Weights of a small GPT-style language model, trained from scratch on English Wikipedia.
Size: 14 layers, width 192.
Architecture: learned positions, tied embeddings, capped logits.
Training: a variant of Muon for these matrices, 765M tokens, 5835 steps.
MLP neurons of a small language model. Each row is named by its layer, matrix (up: input weights; down: output weights) and neuron, and shows model dimensions 0-127. Each number is 500 + 50 x the weight over its row's rms, rounded and kept within 0 to 999. Numbers have three digits each.
After each neuron's rows, "raises" lists the tokens whose logits its output raises most directly, leaving later layers aside.

L9.up440:438551573509522485592456564458632545477519558556487499423464396553506524514520526463396484497525562497469428586532516525509494451439572537474532459530563501433487524433465452530466461494546432497463494547460417463465547482497475467498414523514513516421500530469506428512463537502603571481590493472551609529480464494432489499459542564558384438508585470503479482527373563524452511565518
L9.down440:416508531543457483605542513478563486499551487477454452424477532509511513528511545382515521466418543486405470525488538473514470523510498482489507470524500449470504453567572508427577461470485409510413415546477475518587540473478495434413498542429536447483439543483487437520460526603531562506559500454591490528484340589420574584490583560502478436498516475428599518494439565383545546529453
raises: " a", " their", " the", " this", " its"

L10.up219:437510451520461622459516527516484530448447603466538384472494564473615523458582390468529429453444502496561546529488498460486539458520454455477498480517456428578469506585513536534491577537478502576393490529423527459458528539515499488484493516553483542506488481423485461454470489514511552458366512467544375504551531579441487401507480473562511453455550520478449521599409489487484526544471
L10.down219:562559512569488502512450521500508472499442440449459429505474542466489553549484427577542516486461542550456486600501451531558472467456508477513499487537475470448562452486527476655602501509461551594505492502528543462474593608473381495545471521549496582541526481540609478553498391417389519451552438578503440519498466541469502470523484493481505533520476535530438510468538536501583561527531
raises: "'", "\"", " \"", "’", " "

L11.up448:448547525475499511512537536587513574510569492441438515482475513497560461494483388402445474393483502512587546504500538570468518517498431525569518498501509542504499521543517484507479494542585464539544540536414502504497468493518513575433396472513456479484547500385472505447512534427459529477640446513515448562446491588554523493368444426477576532467545557489365505525566545496577544486479
L11.down448:534537469499508526507538389491515447445462521503419463569478512554473471497487355520452485553537465549450493610507509422462548467484479434547454555531526516486538439470476524521596546446415446587497537528425507547531465456549479471512541506496505556544553461492461541464443413513543513528491549491530560561539523459418522422503493545457328542554460470556534398512524475549485484490623
raises: ".", ".\"", "Election", "\".", " Succeed"

L9.up406:397464460454559507471499518572453561515564510563480531438506406438497533517475420484535587538519475344525531514559507464436402493491499493454497457461482549502532521552477513549473590528491483477457492511461595513511539488475565427415538545475528496494537535503498492509572551424447405521496496544408520509577431520495478495504487424529393503493469522543440530459533597535529483586516
L9.down406:525531485456548451522521480483469512571509476489474438493504491538434578494468512522521492430446490538547404460559576519492503522559504464444447565427505476485594405442497515497568493489527427493548530610502510467440536466476458570429517560536418507453513528511558461507461563413430637365513571607503451529433579485445449542495535474496477437476542453540480524540549528517516508477506
raises: "ations", "ation", "ments", "hart", "ity"

L11.up627:496485458415532512522465537475516406411568491490510461470470558524486523502563495523507445422435453557493486483534514417506516499536566377534470654493525507511488495505537541531444537518398582445529594491574450462431485524491464552560573510530446551417563554547478531510510557527466392524504518604516562509470573501485528494435505507517590497523476412566459425471531388474480409489497
L11.down627:510457590541436458488538403523572590489419554518510462552570471515446550514544500457472482467539566498443438456479498511552440493499504489435465471519470492432585498485554486498447524497582451529459460515529485426474405527506463461436462510534555480593438417399491411456554501535456520478516588496480601546426460554413525535566528587516392532451500513375496597457475581470521469523566
raises: "ed", " Preced", "mate", "ing", "acy"

L8.up598:538616431529479439416601519486546462488533560453500527512468554488632481458547461487449609450475532549575531502452494528445530592504454463499437458524556488493502508511508483546561503449506484543430544574371442451552514511562470412508452425597449510456585473442428520412550557475524526462503505474510558416494473439441479440422472530534552510576508452430547463433464417497498502441537
L8.down598:523557468569476517455521607434510471567449451498530402552497440457594493482503340563483516534472529532516471477477527507460546496445450469522492580504541538522499531585532508545487431552549452529465490567409447509465440516505443488454490509567485528558439479375402568564450496492573525490468491373527556603572482440492497468557489464505500465480544525609470487535639486521520525575449
raises: ".", ".\"", "iving", "==", "ive"

L9.up369:507545525422524428472515518526419577580553563451501503516452538478590479467466574439476528489443516538488505497512477545408533502525456425596508468506523522464396555441475506476533500514612452487481535534511508512473557611421532422503505511470444424494490572501469385492453535528451491488504490507481585507568517469504422488502447468610535513476527476453528468516545489455591500455471
L9.down369:502454509501501507462525489506612386468441510534527489522535429541459516533483429567451481482484511533543541555505518484570425432451548531505441491502531481515573491525484448495435533506475554462481546461469540468526429439536463513529553508537543557498524515462510555462518473403618438527505458473547473457483531526482557479559419506403476472549533521572545568512452539536470492513539
raises: ".", ".\"", "\".", ").", "whose"

L9.up619:443500530429505543410458622546626422505508471451449469479484514480452476489599510563504451475467599453535538467451506412373552637521487474485451496544503516672576425578565546619504506472501435480500502545490508433440506415494560495489489511536482554436537400485481435454542564490558504464539514495501528635510524545553543487421525542471456482512427504492506469535599487501518479521476
L9.down619:447569494491477545440549543486532442461522526548465403426477445462382465495567480596448453521571474374466514462541471512497421511488507487508493533517483484572525457512382551532522510402479497492541399521436476507544516440559504508435453569540480561508501504430540522479552538604491543405441544516487512519598537596481413475534504420433515519536481515478476501470567492422526532426489
raises: ",", ".", ":", ";", " by"

L11.up716:424517508512504593459450531398518509579530526527468473441557513467519503566568422483399441476601383514502422431492532491482451431390422419563458473560465408451495491533473549420467474501506577536416517496537520445500560445545483501467495546539530593483418450508536467546523466492493626496579434452517515449551552544521504491493457413512432561590528466620477536502591445438490489453591
L11.down716:502553574504540529510419501500566484519472511432477499526567518520432410494466510544614500561659497459561554406508527519387546475455554489487564494495509496508446463455488572521470390447452519465486502389494472495460591509491545489528503449539445493552457519504440480460508536485555557439538376616522409465532524505510550499452390440525585486532581596487545437435573473562436407494497
raises: "'", "ficial", "’", "Billboard", "Portuguese"

L8.up320:522504471502528487492474527647563423493473496361432537467430588441529532463587475498484492467520490499561590395537457492580493509536467508497471430507541496473483516486499533449580570595499543582462582480570453414490495534459507495467529478483494480441594569418477493497450496562399440557584561501510472448433409563462475431476498540477462540450488502384542465548520490487404447523560
L8.down320:453517486518458485464449449487525450455580409446531481518405514501618490454530407451496472484473443482562533543561428496506482628533532492566549502601523514472474523547475525436593527505584562513486530523532460403520526566469519503462534562472513537458520469508569431568474535527359473515530596489483445413499484524498549381492583444404497445509560517383517455462471542438462523541416
raises: " ", " March", " September", " December", " August"

L11.up541:526441498451566569463502528503459525474410598599524520462459500492484458508535528531474480507481494575471527484476521498463478391527543456527503401550460426582439522453579472486526393464547483508449518535495536573443533443507451475460415474594436389481515519552473539467499471452621417586470511451412606588601506505498550538539428482502483536464509519551502526472458475460510496393559
L11.down541:537555493514470444539310480535450508419534453466426521588540562512556524473479472402554506537505509398542507481566419484639478594522443527448487481545490517465532499545526526512513573528490560574501483532454504459515473564489518507588578583430515533447516461493565513485553511529417543480603514513540469437379512556495494466472593452430487463452460483461489502531520481591517580597396
raises: " January", " February", " December", " March", " October"

L3.up646:464536536505545425540491593462467571490486518566531466559464528506471508503501359475512459480454469647461419481436610435546487526493470567430542473465521521528531495459484621533456555488443516456514527568510558609490573541517508605424503522496568492442515479489485535469486473481501511556545400429482541438539421521454500380511469490612533508522436476470528579571486430397496515519441
L3.down646:492494512521482502540567558543524504473517546441541476548570518504448558489491414443493485544492458468500502454424600492507493460529460481477555481573456496507464406520498549449495549471469509505658406473529506492518524533458474551451449582505512527538511490507572546545496489495488557460515515536510462443585455535508476336481507603513398419486489497457449502673507496520526531563519
raises: "'", "\n", " (", " \"", " "

L6.up32:498583492455556456521528542465560472481490558463436582451548508439533441515458569580532423458569540492594457476553513485500492578443502571453417491570546459587633462581487456581397521449470483509576513469565501542519502428503490521436548507438493547597565468500509448460452536568552508425539491511460498528600500415479429556487571508474444441438434432458546509510512551426518526439519
L6.down32:515476529556423450497587428555541447531507560434497521462503483411566499498491509520525523442479503438492400482499452560500406528427478471463732453561402457531484465527443505513476528595477451559486415476499458522488577438587569443512576495543535499467542362437545578483521520579521523543499531491509434543488511550498480572516636576475479598513488540522556514522517555537427481402636
raises: "s", ".", ",", " ", " and"

L9.up132:434463577536601453553561559536550471475603531526592481408482482524528504536502616466524468516453549514445415552507518502437546521457561508421448480564549533436510539528507475475493457451453474536483495518458486526550575421407442533570527500468540498451431525528441506527480515598471551490467526486562493456457522552452446538423505532539452481457537465533506519498504581506528525606476
L9.down132:481446588623490486582486491507450476481539524465443479449489429485541471572489501381497570542480523529362529461476512476513517553559451529522504397540443541478598500455530533407541462491512490537476443453481509442626502564476508470531505493480577472512393538495502490512517489640552556412446456542549426490452398479525521561373546517484525494508492578488444498475475580468474545579526
raises: " its", " their", " the", " his", " another"

L8.up173:448486549576520506621459487503552509487495560487459415384520474492508469487503514386409535513524523513417508560466577490489587451477496583406428490539605508454546429529579549442536524408434469529438462516487455451483461465481488494429564474508481492477388539511507405528568562557640585434534510456502532557466517540488514590417516522544473499517546426412413510548459504447494520472528
L8.down173:439412519588537511599477555522531488459489546508490447405520465471532474467548537440496522534493523446431509381453552459415526501535461518439417494538486605443596485527623501429518509424428441572454443464463429457568431477529470511506516521415513526488479553499532498510546552570528592479469517530566428486453436543466565638461522559476542519482533554492480516519524510442508584489495
raises: " its", " their", " another", " him", " it"